config.yaml
head_dim: 32
d_mlp: 768
vocab_size: 8192
positions: "rope"
init_std_down: 0.0
doc_mask: true
dataset: "wikipedia_en"
MLP neurons of a small language model. Each row is named by its layer, matrix (gate and up: input weights; down: output weights) and neuron, and shows model dimensions 16-143. Each number is 500 + 40 x the weight over its row's rms, rounded and kept within 0 to 999. Numbers have three digits each. A neuron's up and down rows have the sign that makes its largest values positive.
After each neuron's rows, "fires before" lists the tokens most often just after its 100 highest values on Wikipedia text that the model never trained on.

L2.gate15:452456460450465542524552462550520499473501482487476496497477513601544442469500455508435516510517532503469555497426464529529540537538496507535467428564554565491407511449521509481544470494468472504512551488556472488498486477516516505418486396513510537485465538553514460511534503487556442539440497500551528576476554515496466471550498516554430488535400459453541574443521508541457481477457
L2.up15:463480493487468480480493450578507549476584516484492515431501536523461500527454521500416496488457514460520542519537497571541528534477529507470489439537557515497438492461520509494466494504463541510503516523504477429466491432471496462459492432481557481420490577501555451461573459501541466462448505509487520570458538498487468515552521526559408535591465491477537563402516505520489451559469
L2.down15:506480533473503521551512485540535500488491485515471516477437540530549480466515514462464508476554440470457579494497499508501493533604484449459399416491510533526412493489515472495485458572439476460531524512501447547495431521531541461429534474532455495458498556584562421517519508449514466520465478491574499553487614542445487547511476486532442493546466446424531522454529518490467498478533
fires before: "g", "t", "ed", "e", "y", "T"

L8.gate245:548495495467452517525543530486473558481466574486498477544462531458546486488518437451497457553445498543478487504420522447505393481482512514488540546501438530424557519496485511479493474452494465472579386512536507528505472538482527470509493505476495450375506491534534511535453495491567554550485480520531520523528450476425481502524529528530503581483481518466430526553549432454509572474514
L8.up245:532513554541465490486481450485537519447514477506445529471596525492461509558488487571445468488476514505432486532442573470510529614512536450568498489506521448495519443499526557516513534470487515510534512474591574438525481483465476457510476502547485473474416468552530569535534453518492483451413501503447553495519529490543471471434522447560381516562509490462537540492513479461468508544464
L8.down245:485492502552468533523524563529495491527507569492468433543416501482501472528500519442501501530575488485564571457447521491470496455486502553509557594460431534518500537535497469470557467539497525480513542503488494513499518543524431490503504468512482442472517539542457512544375530520536523573552488506479533501563474465440458589562531491451546486469440486445514574507494512451552502493520
fires before: "l", "ro", "r", "n", "le"

L6.gate562:462525518481463528505480518460427523419531473489508490552616541495493471574534543502527503495452453486471485489572605469548486473521491473493432441467471511493510455461547521522541536491485445557542475471532450506479508501498585512489475520519546485428545460473524498541511542507506510493593482452500532526387441460561456461543497394474552515472539477498486465452525499468466507467533
L6.up562:551439452466449493516509534461463482553524522486484424482449493499386552556516481455531602505473526490542527457504533427485484484432532523460471523479524490468510476579513570503580550496485461553494428507473536565456483517480503501507494547583466465466485535519430453542529530506560531476495484494521479514474460547528516511495489509448630466435435530472549535509472490506459437507527
L6.down562:464526522451553480546477539460476512527519482455494531566492499450451522526471441482454518528547517494475553439464577530449461523571425431588500514548464525446527496501473448527405520496449461504468533555510444510532473522499500472502464526560540531508538499550495505530478573557541433419512556535563519385552488554483487509494432472549559500499455447480494477502440541524457474528513
fires before: " |", " the", "  "

L6.gate709:469517500495539556494501485537525457546485527520484474457508571500539547489579479475515503483535456445483538508520491477468554504519437434507517541460539488434556498463477561524439486553547501481502456548450512462469483502503494513433550525498459456596525473510539513439499485513527460509486518466406430499478527512435483441511468434459578470461473464503512556500586449490533541436499
L6.up709:538525455542498513533556543512511477542534545520495488481477497505489467533433467464534549522475496456419451431535426506545442506532465504518507522526546521528533514512502479460573549540523500393405459519489485536506512534522446447506581483453503504548478468451447496499509495472510433439436481460505459522512472430545591558513444473579582528504505463495526394417458509533524516518570
L6.down709:516500538560549462542502533518490558482495510537510525620481489526505452542393525468459477483565466511524479506472485526498494468495585556484470489484566483566489531574542402480588516527525533504496452453514493472444495469546513528512503511479549547447518519512476405568436512493479525520529468514531489454541456480493471537476532577488446499544424559487487496551453523482449469537422
fires before: "\n\n", "=", " Roc", "\n"

L8.gate767:476525520454464510489587489540586537562431531465487453504542423473388537519492507501450441443532516547422543481501447537477453536451543489526528547531555517511497536497503545611477493500488447553526532494483493471535442444465495575493435518527531494475508507486532511442564547518487516461559471435534492476531512488479519491588576472494522503476520497463563529493459513418555559473506
L8.up767:549529512503476531533449440605494528522451486421495523486490456447468479493500501537514497513499599516477534471517503548543434475506461453508458516455479491515503598589463458485518522496456481483466474555524487475562508457474560523516502489553582528515479508449529524433552509463507534489489460493468536483497450502453500490582491482498499502521550452488506459590594497432479606522505
L8.down767:554566546502505523504483582489508477488485494457499432461515485473464431470453455513541574545525529478482530508591550509497435486515513516543464492468479488508551523542496461597520489499536493480429592448555536522457408531463489488534524472498532564519540466479534494529532500532481494474469490597564548577498520517472507522533569477585459536475539521537488450545562479532512540547567
fires before: ",", ".", "0", "8", "4", " million"

L6.gate11:451490422473498503472520520556530467566519511579455458480520500455471518561459539537497486472523573525462449471538483528547602566447481499537479503484468476502481537476553484512486448568513497456513501549444457414572487473551465503501468499475515390526533478496472435587493492470555523443555540457526503517462486504492490516501453480505523552475569520519512537488439484444467530514545
L6.up11:479472526458491549433424492491510505468494514502473437499482530474549485538453508481491476497546551490458452426500490472539558503459452529430568570560523494473464510538479532531563487561517470431510516517482490554443502526568519486542545512466541529502568446526531456519509494470500489474508572497380508495563431569504509530563518481459509523517569507521564547486499485484522483493491
L6.down11:475495540529463423423465552426508473507522571477592544449509535449535492534393494504518541478521534514466473433569442513577521562596468513475511540497511511449490575507496452560493432532504520455447491543519482473448450497526518547504489475494542513514512526508465445611466496491521446498503505483427455553555494515504530471423481577479533481520506472464579565494441466574509494437471
fires before: "\n", "=", "\n\n"

L7.gate179:440488503494510539473552501431604527461495538475476482501505491547566501456576541510457483414547538488466547512500429560489483505517545493512540541526479533569486508467497437503509498483543483562426513570450500450527554491440455408494481543559494556492519564515492433489519514526457497523527456457580554453507481535444430542550580569530506450489508519581471463495485498525450522414515
L7.up179:468521530526430520503508521466548474514480506461483489543515538508534557416556555560449469386491533540543524502469512456402513536561547444499534465540485535452488576502492471478415499457589491523513478518430467473508554576510539516513509512461538394503502502551544509527518504424504538451518464444512488535462507538501440509554595464452508481527589544499429474516521515569449566461561
L7.down179:516538539565527524531470519539510513499525535488476450506576440457551530412481481502509437446468489520505484600520467528500523489473503466487502542439525566427499460524503538480505501552512446497450535417496450466495532468581505473501540501523538485547543507477483505501515561510493562524579629520454511477465481520494489529495558455533398397491479568572526462499525465536596463416469
fires before: "="

L7.gate523:510601470538477512569493588451502490540472481525506486516447473462452479506530480488505426580546496502514476475532485501489512519495453556531530508559497539505481520477551484446564538508454481498500549443530452505557502460456551642551508508462527428528515507488489493522536557412514525476463542458405425497532570561533477525539512549488519476451464537488559490496520505550465513537579
L7.up523:514540467521532469409475478513527503507472516491536490547504417517495495539444482477563490575470450531466521495513455554445539463525539428481403529521495488521488547519470479564496553429502505500521558452591531436499475479491496531502440485479519478567511489456534416500464600532471465494512554475546445414505507448504519492567462601482494544456517429508520482507494427526430500541521
L7.down523:436571490498503574488506463501498501447511511532500473534471490529544445451584480517531463498452450559469516495521466449523492542503563544511465479455472493488561522493486482482545442439463380464540566514481441479464534541489475561433524479450548489515458501527471528601531554522513512481473495541495559487541447541498590539541432536462487537494542523537508510496517500408441483566525
fires before: "s"

L8.gate70:430486470424490464550495558470491447493539526472448544537511520547437537545479433475429455538466506510402466481547562533474495502533501535509477544474493490455485512480583524452470439514477547461553544515461497541466527536561548480546540495505440569494568503501459502481537571489508539483516505533445514457528447499472511520540498501404577505488567528516454452534489551466468524438481
L8.up70:494440568451483518506537485570494481546499525493536490481496516598435554455530408493540505533533517495461472530510542538508464520509534546497453453417489575489491509498526522515387491481496434514524511558528472456490556533484438431460554525514540505499491490453422487494478487467542515510591437500418567425512542501456532538489519477512525487450565468479533487500508598532473550520448
L8.down70:533511499449550489506424555486495515511489460579544553504515550561454491504597472492509563521512539496490464486499540532462487550514594420520528560489556478505514499493483513509520409512435492448438479478568517472503488428493502491486514433502542549504526512456525552506489512449511531489456508542528552538442466514474495517567509451577553545502467446441614476527521500489453608493517
fires before: "1", "5", "8", "0", "6", "2"

L7.gate145:482532495499461496519521458597428519538520510604494523391491523482462479451461495563499496477507559418445465461502505467465421513542503458514471494487537563497535577531536436460488496482606426450532550573496462491493481501584486519487474550431479524510534527443546523514460527575481547462484496506462565468536509452534535566490513462497555517516431510404507520493545472538498503478453
L7.up145:491401515524463469549555505499486488564459534477503459528542512500555444516504422561504525447506551525496551501485481509531537617532542458434567475489505493477504431499470562477465524476469477471485504488506518591445439496450553568517485537457444545483557560458522559557563526503507572512462512490507539580517490461467566425436480526478494417435508502502489509513504457539526486508571
L7.down145:588496512517489513572497534470519503442541475476472463503470519477437453502532477480478502488539499473540505459481446504557536496521431541523494498436483519461518474424490551420530502492518619547492414486538544440521481432497484448488455481493531467545516503410516472498561501493554484494474588501551524496473511498496454443521446513501574484554543444462523514489497452564503487504456
fires before: "=", " |", "\n"

L8.gate521:465508480560489537455510525441503540521542513578471585441452542457419509587572504496475513538487567507476495498515477463585529508464507479494438489476423499548465459553541552472495516478483494523569489467448538490493605454548534553429551488488489529538464451513566587491529500517529497496531576577554540464484505486487470487506462476482469511487510452437570494503485503472543410498515
L8.up521:519496501502490457529509519484529484540532481502545487509539526471367446490526518573450478538519546529483542552517467464500446481508520496529501478480478463577459505496543514491498474517492558493508436465522473451468483544518557450467522506498503491463443530504578516518355442527459435530492493563475526494458534453500551502512625497495469478494523524468479451523550413421453470521460
L8.down521:448554486523479537521552442506551540533545494480460442425455500492579550500483561524553492454553466474507484492464479526478495536428492520463459450533472461501470497485549486498420474477513543451481448510468570533516423458526494473448546522497440491517520558488551510569498583628417505501427476516472556506516471534483527535456505466545541430552546558493496470550438417503471554507509
fires before: "s", "ed", "ing"

L8.gate693:515480482564445565524532516427505438449461498510514447518543439529445562545520510492530467514485496511469523467459580514536557487507493413507525543488491531536471526483506562434523456514475485596537509532502599504565510496545518540523485493565518443493488508463539502559448535488488483516500533542561517478584551507528456491466431555544488589516452518497557516508480510540539469514534
L8.up693:555453502553427520498496538487480486496500551451510488534491496543531522467451608576461538512490533493503521436528496532582480583504515520550513531481441478502424451563453467514482479507516522497516541601527553458502496490460520521468482494466463419520370489542482483465565514506435539452516470489528529482493531540516530484538420499506487557475466464514513456509443520516445525502564
L8.down693:508490461543477469490517543541457540480479563537461445573455521448558528511488542470479506529446488522512562559546601504472524584434473515567556494492512489486517516573426528461468477481508477483446514459501512480490452490495551421474492459461492504526411485562459509426446517561538479448504525422488540573528486527520519553506413475563538577515469458552589513520486473481436488547513
fires before: "o", "a", "lee", "h", "ón"

L6.gate588:555444498476496408520455554530546519459473480490550492500588475531472503489500496448513542511500511532439500512550420473470551583578500540517520508469436547526492495502493483446502556482442548477519584504575452541489572447501413489490534593473465538482537536532538503509548413516481502568508451561512494530463537525507524515429552498488564542569491436550496473508488547489447522427455
L6.up588:530505522494499518547487446485507477530526540519507558495438504464518515507543577492471436550456549495483503555556525487603483541538584507495455449548460467481552549505495536494526501548487441528500453528484468474524531460532542527489486528521602521483451517513526515561524515523564494554504524494518483452492434493542472528486491516543496509477532386527564521491470445447501512485472
L6.down588:455514468494405474495526462463534484463456494464562533517563508397486515538509542557507571483436517520524533560536517565492426524427544438510508513436498466559491450488487429520514481479553548567449446517535563473528496511558529518452527508489569527520461536459525553482470433514488520421540533519520500501475513466499517491544535515463500482486555484541466503517530500378481454494465
fires before: "-", " |"

L7.gate428:412522575474449555509435527542478544490542495527488492516510506446547425429518411528503416510519536437509460546525508525503542542538503539487484480476480519453475516475482490439505478509548515521436507531511523513537508608515529441429435515445431583545460487484452567511474466526582534449528512410503468506512516484531452475536506500460497484539533563492503426477477528499462499501507
L7.up428:457514552530554475494551490530564515539525496445517453564572444485569520478558428495454528423461501471393529512493471534477461473500500468427501501489521507517507542526511522535445438527537589495504498565545417501456598555468540416506520507466543524475516494544515484554470543522568499510551501476509497511499533510503522439469513461494435554493481454490488419505521573539467463414489
L7.down428:501573480523505499460490484522471488556517425447510514524527496496540535554489535468508513471462511469532513512449550484550444471490484501493521433460515532526455554472471546528465535545479539499439530513453459461543537474479494393464505447515478522496485473439461486486416528476485498485446482501486563520506472530504476457439550468487431523493435578535458466476500445545532494487567
fires before: "=", " life"

L8.gate607:490530481530505503448482497462498479529485541491538542439392514482542435495542511495459445518515508481522490528492474472510476511520485544487480562514466491480504477609554503523431468468485576486572493617543481445474416534551496537536526544442442443458504561485453516515541537442503523432436461476497580456527418495504582460510608535490514489498508485520476488543472467419466510536506
L8.up607:481486555431455503434479522571513540503513443446477553490526476519518543543480510480512463506503468533571477448391530477489538545542481435499519577446451540511478487513547554510526523566404542562494437523523539525562538492494463439515435458498454453479553395512503557514583432526517493466487465515520493498547501481471513479505548504536470564540401481422493477521504504446526495462467
L8.down607:511456472575502514460404541506460546475517536445504523515522487390537487542481603461497495523503561478543485515487494566519511555514514498529554475597473500433442537505510445502528494566526448446473533514500540471481493490515477476475481530450471559504453484578440493516529519545563513473564516452515548557541497573518414464484513530517456541502498538506565509513453431490552416530502
fires before: "r", "l", "s", "lic", "ll", "nt"

L6.gate68:493511484487490541475428481536505532437538531516496514532522518601468454489520481567436455511535517457447450517536523495531476509551488448471547524445459570547479511461489575459533469471544522480505514568501491493455378571540515516539457516444458590509491515559508511502549479552428478487515455551474536517472541576548529505558417502566447581511467572506459492466500506518443528440484
L6.up68:463513547471497410527525502505442468495538501510562503569495527505604444520571472531544547525516556457515418485506405505496499506478465504484460460452456533604473486484463545526511444446540495520496502490472477461475499508572471556457524486505557508469468486480427521562534544527511520461499476497451563496482508492519470474450393512488509450505573527497482477516458532590485519494522
L6.down68:464500491492377490470583493463494463522478425546526519482507495429510501512535524459561467467490481511503466509480542488539500474478472513489459468488543536527508509485597446420554551535536429537545445461463474438535506514594482480533404528510535491472612566397521496572524507514477490535591470504507532495532451476499484444448534527445457454516512472456492472490470528505528477499532
fires before: "\n", ";", "\n\n", "  ", " Christ", ")"

L7.gate736:482518510526484530507400503471461549472508550504536477443515519506522463536491493530489464499441536442531492508572499509580447493573484436481583488512503527479526552525532477483449502480555485448531509573583527453466497472571518532487511493506536490525472469492474529506495524480503540475512519425494462541484499492484378515436499391572534466472505418555443559521473495563524525472565
L7.up736:507598533480515476559499494524421509424478543527507499487472527483511510505525576516478509482503466496483450486524470534507502546419447486489501537374448544526458516530430553553452510550559530465529556536525502486485424490480520461486493433436570470451504407452552571465501540480578505570548477522520412503527459483517440500514506525475503482511489466505447494505487536465443469444561
L7.down736:464509562547469514442534532521499506515493554485525482520461468494527497518539536478498496498467430514484465489501468450586590524499473537466470545475563555457403507483521516524486468520479497551428523427543552484439465552534548508450480531513498518472480511542435436474460600476503537432532478525513558556503491499497514459528508584495523447496468488437462451458516522509501460463464
fires before: "\n", "=", "\n\n"

L6.gate473:513375527455553524605531506396531498549494590475456487443448456485514582473523461504493517482511529445492503468486519519550538526424464490499498464456524471449501501480535462447470463536540520528528508523512505516446492514540436546490476598479507527512463441420494521493438495541466549536458498504547539549531474461515459552515501482528554529514467470510505511563561521588432485440530
L6.up473:554459474535484470540495479425521479523559523517415430517495520570543502412486533540430503456510573445517542540482545590550574446425495541456519494434453539485419540476558501489514488524506421543537521485516541563506484528499539505489463471461524479486464511436448487516523525490510622462463453490519521454508465461485506509534543532463500480493462471508466484437490480493414474463519
L6.down473:463568490457525459499544510548513455496442489486588438497481483446533497601553470450605495454510493539545489523500504498579491457472486485533525448514520450551516428496510525484521479546502432496527502499473480499538517473500509457518542544518470499550532435555459455541557540427578497515584512427522498563516447522476526546412474521498458427508523502489437543500446482495484439504509
fires before: "\n", "\n\n", "="

L8.gate297:546537496458548545562514474494550465503545509493511509429439502504545487485538466543484438456488481529506430458444521531430499495547488547491476504549457523477518501530541517458485532574581514478507567530543501515432544475519459483467521466473468502514501532512528511547578500489517413490573488542540540490542522589483482576438457553507454514406498538459492444448500511478485485526511
L8.up297:496506431516597536545540489480505496470478480487533450485538493552504479466510457481531541474499522447499537442487518547511582469526501458541500521467529512458471439506519596532543546545575494546530495525543503445421502553509521513523536473479498520509437523465493490541447537478518449494521419528488567523483569491477528539497535513453472454479505527498469472515490582512545440547516
L8.down297:500547496493511461489452566458472504503543477485470512537531509506535479458491460534521499510458512613534533477515464483652446539474559536439508397496515519541575427442497511492469537504467479514527512482507502502584500442522537518471454525475522430481515469500582480464524474544511537481462453493525480520547569534491433423499520484444481519559461482403532481492471513514463510524473
fires before: "d", "s", "ss"

L6.gate140:513556484478516464424510485515526559541507519515581503511515538525573527486530510453519467475484541499542462418463512547430532576492462481479535556509489452577467517498439515499491526506519506533521472416491477387444520489535555487549505505492508489445541568511483561506514539537588522450494508475498433522447466559472462508475477586536551471502527485529508551475464518492481516473490
L6.up140:510459447579545520524533498476549428499492490419496470518491573462461537443514504454529529585497476528376438496454479526420588537526480524537465564542459452518522467531467550492420536550562529506514414482435546498481466527521473480469547502503555494447474533524501522523421527483492514510492472544532437462526430472481490501448483529493567495483562476515501464551510584520506549550450
L6.down140:538550514468470497552454500550457540446488522456534448522525485546520443473524427568465452472472457564501502539445461469519495438525554494428483517492574523527483577507517449564493480524454482541535598506545501499500588519447509556476539448497468488513428523464467496509519496533539512585544474505497471482481476495515493467448555551554440501506475453590484426508491494397508548474533
fires before: "\n", "=", "\n\n"

L6.gate33:440533518497489544520580462508506446525466489517475545524488454573587483549492519553500507548471479517498563458477439498503521493573527506496561503430482585455510472449517518533529448430456482357528481505549421470517447529434461532462453450456406457506480478525485504506484518584468486507528500479507545467552519593556560470558513517463446434615476488539473459492471490487535472448498
L6.up33:496563448560526499493478522554529549515504475537501528432500443423527458514433461456519479457528482509543504504526548543497564536487494487477520369475486480547615465492485484460489529561493514480556491566486469479478485501515529507488463541519498511613523470451409453476497524485474527446437517585462482416464505451478533515445500546452479502492523559536546551454515484505501518522523
L6.down33:558543503518523494516546512462538491486515492482494484527497490457505538535452505483522494493476540482539543565510523565462496540478527466477610475484483501527506424573526412520528496560512436450496470571475380427495599537444481497430520514484456492568426429473458481487514510463459532465495522520454513418476457543484484528530476537486488507443511553525487529499384541488415502543516
fires before: "=", " and", " in", " ="

L8.gate90:476514545427504519497539492536544480486485456474552495512507431516507534501521467509500533465552499444392506455489505552529485454548504562484561490442500534495530507496496617557494642538441500445551422500453436482474474459489562485500451550519496472464536507457489487515438491564507488521515482555495469436471516602399473557522456504479491481517500483474583482459536537532510508536480
L8.up90:456449584561515561469539433492529515488571446457572486488551499566398514506514506524486492456511504473506480531523464513375420444502517543480413464488473516558527551572521523561531518490524499475551496569488493541532467461488479520479552533533436538434551549409522538455504469510399448512497554511495575531543457514519489542521452511507482475512451483533540497480505443559478504471511
L8.down90:527537531467456495468561502521494517536492438550547464467554489528470453511576492501487513462496517533481464566449472504400542451503537523474478508501559508525495499481418499526495567550500597452502464556520483479497450490426513559502516515608522489488553511537501506568437490580474482478538487454497445513410520572499502497526489488500488425474537495500586559536533564509517461514527
fires before: ",", "4", "1", " |", "8", "6"

L6.gate279:531481533524496489461481539488477564527516493519476431525532491463438483528446518516499486485456569494454503484527458504503444483509510599556399501500506487512445467521541546478497547499533495555465528401405477483481498496506417522543561505516418560449502450450504509429478501434459476395435525532450531459529469493536445459443492454493516481529526519473479466560500473574542494482513
L6.up279:521554487414509503453506519549478465461516503505484526510475553474528523470543504461505478534492524577528394534479507497485520559556538498606494501522508531442567582516458569515518579460451463454480476483486506511474424439528474471539452479453511449473498445529560555464486491499525465498505528539419504481426561414507503520539479490459515431411496503567498495520513515461455559500487
L6.down279:520561537438533449507526451479466515537513503488496576475473491521530495477571514560463498465579558564525455577480506531511518487450540503531517532554430443522593504440546475487481503470469483466482460494457526465430501514470529474494479528511496537466486487476471497576474523502491484511476446543518514529567492512453487484509450527483532530534555475627541484472534527375431534496482
fires before: " |", "\n", ","

L7.gate281:492462470586481531505534480557457464482441468479464562482565455475539484526508416566524444445566553533542535529530475520502513500564420513504440415449503501434540516505577469476539497465420508529505488493493466571443495530479535462532556544453482649503516479517471429421463512514537477557486517465470471482555472506500470509551413469507521473534475535566508470473488484510544497454494
L7.up281:481490536538496496503482534507587479482433475553459504498496523515535507463458501486476583489477581547397448471514442483537525496494595528481555508490494529456474476505531540464457503575424547489545432443502554574518503464490504483484457443561525524458473499579496515519574557524473537516516537528472481511503508592557479468401435518518589554586485522525496570468464502497470419523498
L7.down281:439467490479523436453486523484490493466469468557487599483510485503467469494547547481476517467503428496477466525510457535526491514548504553427457498531520482521516496417575479540523494508456496465561458473447506460537460504469498518561477458543414574601471519617457497557490558484524465463553468466488491518517449467483454474466494532506495544553476457579478534460531465529494476516540
fires before: ")", " |"

L6.gate764:513489384488497541534467548504509551487578482493487553456477458447518527512485496482557520561528554456526452565521538495560486478468572530512464506538539474464472523554495552487484581508520519480460500475573502401455536528528494570508513502384521527551493509530432499482484404536481511479522506510532511569535533479444515518489456537536435491486452487531435474454538541515548457414503
L6.up764:499468547461520456522534492480565565433561448497481544525469515446548518568512451521558477501498527464478458500523492468418466526510523483521404534450400465491569481540416461493514582488492465475487496463570515508480486549530495507512412523532508521465537506507467491455476543580530538468481546501532442511478481496501456497521456539494403502474472473507470508413446525510467497468489
L6.down764:474513501537535523441518510537524484554569479452529471510448512441475515496485554500535496474469474464416499519474571461632499541547470553465578518459438448528484493528480525435463491497543466560479490508511475485586482548457577535476517469524529557426421516492505455518478461499555457493416533480491537501504427500526529507502581546506444528495485470573490584584452474520511467482568
fires before: "\n", "raph", " 1", " 4", " 2", " +"

L6.gate444:465466507467579438489511575516530520528432435517535490458528528588406504559537504512467474465481457584506500483489520536562559549470507454478526484475477491549435528550521529471458549455561551493517547476466481503526539482452429500444443446542537542563529463535466586539471461524522544447468506481442453508447492471526506497445438492532523508557526430534505577486581539445534414486456
L6.up444:504543452484588478480483457536465510378486458562560554523369514481519538512516542462520571544451521451483531563539514539470486490485551462563446523525530506496501527483573518560441474484480507460535461492498538550470513500487523392484477478507582476520573529467459567525539473487566428483503557496523467542479508486499459480444512444536517461498489464502452491511481470493444520489465
L6.down444:528498425457540530522497475468442504440569495491460508513505452452428522408428539520578501550489485455523575555471483486582475547476533467554494486537519513522556487479516540542484477525410405490511513501486539540461426540500607520471507533420542483498552510520480496517423553541519500542537500539512601555452488565494413520528547491519490481551503528546503513494473425513451522487554
fires before: "\n", "o", "er"

L8.gate606:463456527528564549476483493482547528453433450524482489553433515534514452520403557450454488612490451515514416461514506540522500548474512470559552445464486523462517501547511467509510441520507498487495544512547476466583463471497597519451541484525509544480568459480579483541514506520565588475472464522484459499491463542450520505548501534526530460503448488585514527527443500450452552466490
L8.up606:512433447533410442474509432495480433419479486537476468525539443492499503572519438481507569501482482532456451551535515553527416523570582501462506544475482476412489518467504531570476467485540510492567495464572539533549520484490547495495503445452503518437531441533523542498497515497557519588537534456470518492519470471466508410478450499489477440490518531450519448517432491484521573463540
L8.down606:485523510505523486514529529587483467507509549510456528552514475571470564490489504531461507498561425512574594510484446459437491548493455473510532478465459419470426464495481557531531527514559488413515430508521503493475535535444439494397481512486594531514504486468466506426521557483467532478440553529521596468497535456486470537565481481470502523488549460569519541508541502512523518491464
fires before: "8", "7", "4", "1", "6", "2"

L8.gate299:426494477434485538459513453485511486450558498487539535491511463546452496536456457484493477620516537512442524517508474479521491530506546473496448515515510538455589481525441466490502485531509530570509499549525432446540559535519525575440542520454592437457464509490423504527448493491484544516564481521491566545496508500523520481521431484513550463486521483565491448498519513530424431464438
L8.up299:500477501379529390542478449464505631537526514502452527554527511555481496572477441497504509517446519482504484495527505482587510486481509473435439528493484476483540541443495567575531535432485515466515460542473481541556504457504551507455549520467531477542438537511432562493411490514555489482560458503542534492520540469526487502503484521560517493489522446464503442496489539490509452471494
L8.down299:532432538546501478415501471506483516471472515479465503468630533505476406546484476553499545540520482496535546569520540457515538484475484481462482455482473460530521486524510465503522503537554544488499495468443478512539506479447513444508508507473551489478482523587382537502479480592556499491494545531480574507444497575463478480555454526486540541501577457472489395506413417492465444536494
fires before: "-"

L7.gate423:509475432483547553499524505599476515452500526529504479495523519495541440479511496555520539523445500491443493446505463480446536468565534466525490474561569434496469532451451521468496540557499534556413481495489521447493485532499494435470467528504629542530524517429501421465522550541534513496515536426479568501443471529516464538463461503468505513546444413550514490528523461440520448507560
L7.up423:451487530555477503468555515494459425507437469468507470511481601510504472489449489618519496524387465505494578440448489488502547429528468504534498482471492536491412480492562500547462485507453426516521469473533509487516513563461538510483459519459508540467508491479422491434450575476475575547487527481516497441491516504491504517552461569453500479584449492615545462482483533449519401516465
L7.down423:411458460476560496504490447589500537426534496474545500473538476519514475565511475540507530529526523465466560478548490485447475563511470488501504441472491481574475524577463470551500503494469519424482406509546431540555467527551522418477508512474529454483482564479447554464429555529517497526456462437539537485519482537554548524464530567531545509493451504456473474475543466477549441472468
fires before: "-"

L8.gate691:497445548532487425486558485510459497515540506553476527508532495455481516507463498526462489442508493534467526537486492543502456521498486440461513569422458471516485539536571425450522486565469504512478441579571546542527562535554544536522485473541521496415422453568469517495522436578481574525457475474506497536544499498524508507500516467527497460482494479524406466548548477512522479419427
L8.up691:474545529508548528513507485466487506466475582460388486511503483522502415513502586489534508474576543496478520506507481557535485485434499513415545538509501468495481525511509489408467559449467524464490491549474471447480593477463493520489470603518517495363532503529582550448572463549506479507450484530578508459510513537509550473445520498483554490518505465488488529482509484484540527500478
L8.down691:467511528495500518423460455473493504556452587446482493482506513402377499464510440486495515538481552520416545517530505467574497492480444484529542527491544484539480511461455522516581492529501506524521489471493543405440573577560515507484511513571536514416522395479537483492513473513509506486474498514446564498617528531511440520484472475532546428496537525465462537440502537503500511497477
fires before: " MF", " NE", " DF", " CR", " H", "  "

L6.gate80:479486581480492470499436510472477429518523441510551489496476517437478503465508537475507472522468540431535509572527487563493556497507474467537505534440469625550562518530529518540480529443471494482482540549472530429495489483524529531447485507482451541492518464472474541552465494419485565483485488486560494383571502479455475493528440517450489507478497540487524545474560452538496504492487
L6.up80:549538502492487545467462501426472570489579493429457514501438510504463575477529507524453479539551521433452503499516436468491439517542518502508521469517483401480495466486549500465541537576478478540430487522445510489433476486485498397528556583511484559490553477472521500492491466500539491566537532546535509496553517467514444532438501504555465576493521524537440496500467545510447522478493
L6.down80:579440493475526504521541489456544466546476523493510529503438498453480501544495545527537447532472554487497495448393526497544506531455486458470482471510449514510438479401452474488491489509584509492527469479580480559458482453545553505563476547509522442486509505474520517528576529512553435519524528516510492465517482485564550498518455559479489505537531481549457521529543452525515524455477
fires before: "\n", "  ", " .", " ±"

L8.gate247:409427464549431536512508446525545452517484450499520511506478526473477463536463533473495511409424597522502542457490461569447494520553527537478543486473487597476481501500495507491520547486531583558514493505462499517517482415463447488499477624547532507518461530544508533529490532417545450519516515495434501512630440481497517491473526506507542508488461516497481545499441497486530494509517
L8.up247:456425470522508489452507561558480535499530436477559478523477506501426430483535553520501552504489628532497479486472446538476537475509543557485507518506491491435477486577499481505478510505583526479504618519548525484487452492543533506516528483506542499515545526430588525473539533516559541422487399519497490546558474431508477559530517523509549566493520508493536465474550432468498507508503
L8.down247:392490504496499486469481500435535499509424484491522442486517511561506486499443530481538504464509550469531481515492547537519493499512428532481439474551476515489481523535510441458508410446512481486516463537504507483416526457493481435468476534515560564581485500503480420486513519517437521456465507462583510529495556491530542445483564494446505552499477505507472447491458538499560535554481
fires before: " |", "\n", ".", "\n\n"